config.yaml
head_dim: 32
d_mlp: 768
init_std_qkv: 0.0361
MLP neurons of a small language model. Each row is named by its layer, matrix (up: input weights; down: output weights) and neuron, and shows model dimensions 64-159. Each number is 128 + 32 x the weight over its row's rms, rounded and kept within 0 to 255. Numbers have three digits each.
After each neuron's rows, "fires in" lists the words (lower case) most often at its 100 highest values on Wikipedia text that the model never trained on; "fires before" lists the tokens most often just after its 100 highest values on Wikipedia text that the model never trained on.

L2.up30:083125161191072125084064147112144115158122121123106126142130120153173166115169147109119161145119165195092092153144106098163128068073143156150068125047107139125211151128140157157092176101174098115167168159137107119130097158144143079102159033196133124126124164086114104121096070090130129141
L2.down30:142124130121097108127129148151138165156124124121086111136102121119054128165147111124145142048111123148073127126169144184113151126155108194140098218085164097143092131080138140164110139103140094147087150149168147087072113097117101157125052130077147110168183112193127158078084098136111152135
fires in: "following", "follow", "manufacturing", "followed"
fires before: "ow", "ing", "ed", "ur", "t"

L3.up211:133148149122084143083161117157098139084149123119187109145114183153122128144106169154140045118164198123085073095140092142138169130078153142110139121145090172190106125165151168161082115061068121200157118142164127175181100122123105143125142143066126129106136096128168118185149130088143176149
L3.down211:112162153127162110105138214186132142146061098102105143107081165113091142092152148147110107112138063169104138110106108138155180100071142143139154140103152110144097170162079094103109089099126122130099136091151072098133171150111140180124155132141135138125088139111078113104153080100100162105
fires in: "february", "january", "join", "ru", "which", "joined"
fires before: "ary", "in", "h", "]"

L2.up687:127054142134119105120145176096107160094143141124065149082164162129148106123176102145178105090105087125128179125162155151147112136166109141107127109136104119157092163127165165098168108116098102159101165141149107161118120113109109134095124185145094128191127074173062120134092085106121175124
L2.down687:095148183145155117108160133058076103064131128153100151090136131174161123140075124088173148118132133142071108140086145174044110135138174159119183131119118111100190153105107186137154177118120170085106116163112087085138131156137197127142128157126164156168107114121143136121080098156169056149
fires in: "played", "player", "place", "play", "hospital"
fires before: "ay", "ace", "at", "ant", "an"

L2.up666:131082161132133116105171140163127080194173075123114119085120124166149086116194112098158180119152151125035092143111125117171152127148109170104091104173120113113138079149103121064152135134141127091176143160109167143193080119147149123053148094126124119114136093132141092058130120120145165169
L2.down666:133166155099123157133141116152127161152107112112153089085088214136088067137142098159109048114152124160157178187091120144159151111121139090135149143097167057152086200105041147162120146105125142093159119190151098104097094106096087097083139098135123169095143119137098153101119179103114132145
fires in: "made", "making", "takes", "take", "makes", "make"
fires before: "e", "es", "ing", "p"

L3.up113:132136101153113169145082122126167123201110141136150141090109123177094123126114143109112138147087140140125142143119204127091155166142157147123129097110123119100090137073126124088115105188080176098064134128129117118159203119151123124124142124168102112145144099153152136117086191078109109140
L3.down113:130159137116084155082123094144106162139083145124107078124207127147098135119066063134112156111126087102131164129118099121238106131182153138142163152161095134200092158141117078152158208182133143170146116091130142144139161098112112104182179072108101141126055150141108136122185070135138107162
fires in: "where", "football", "year", "footballer"
fires before: "re", "ot", "ear", "el"

L2.up247:099140126167147156159134115160148141089135201123119171112127118126103116184094145189103100109137057163101101161084037184145084132114137159088083117150134155191135078156126084108036142141099160133103154145170097172121132121195135144148171152143124087129114165165114103087160132103163165144
L2.down247:132086170131103095133181110087160113098086089139141099129140162158162132118122122143185164126166102087124063133126164108092121155171159116138204134075133160114092133098161108120094087088132130154105124114159123111098163121106130124172102124150095145162143097125092087159181126166118101156
fires in: "september", "republican", "between", "republic", "representatives"
fires before: "t", "ubl", "res", "w", "ort", "h"

L2.up623:112093114129135118103147118122137118067149173140176111143160158109072115108193191138073112094113135107164134153134141172158170103138172135102128065140131149074187193179180125151130160092109135192149155175136136122180104092126166148181047083193090073127138149147108051132123113067115144138
L2.down623:155118105128099090196138120151117133117114156176138116119068109113120092128143174126113143103166164098170157099151135145113112107164145066163126065150155103137122083069122093199106092124203147195166155135082206179142069188126161142130134105125102102156158174110136103099105134090119137186
fires in: "other", "own", "over", "operation"
fires before: "ther", "ver", "w", "per", "p", "b"

L2.up183:099143088139135150167115142149168119134130143173087122144185076197101149159138165172125114121174101112106161157000122126166115103150125109136157117088127105081132123156114180163121167113123172108150157088068063209121083143098115174163121152133117080125133131069143098135115127131115137126
L2.down183:102135171057158091154126195106047116096182135111140127162142141139101085103119152130069091123065132104161118149123097161105133178070114155137105063153110144163143118080106138149138169121143141100123126107122143108128118094134161151139120126165159134136129156129118141152095095066118173158
fires in: "year", "years", "village", "name", "votes"
fires before: " |", "s", ",", " |\n"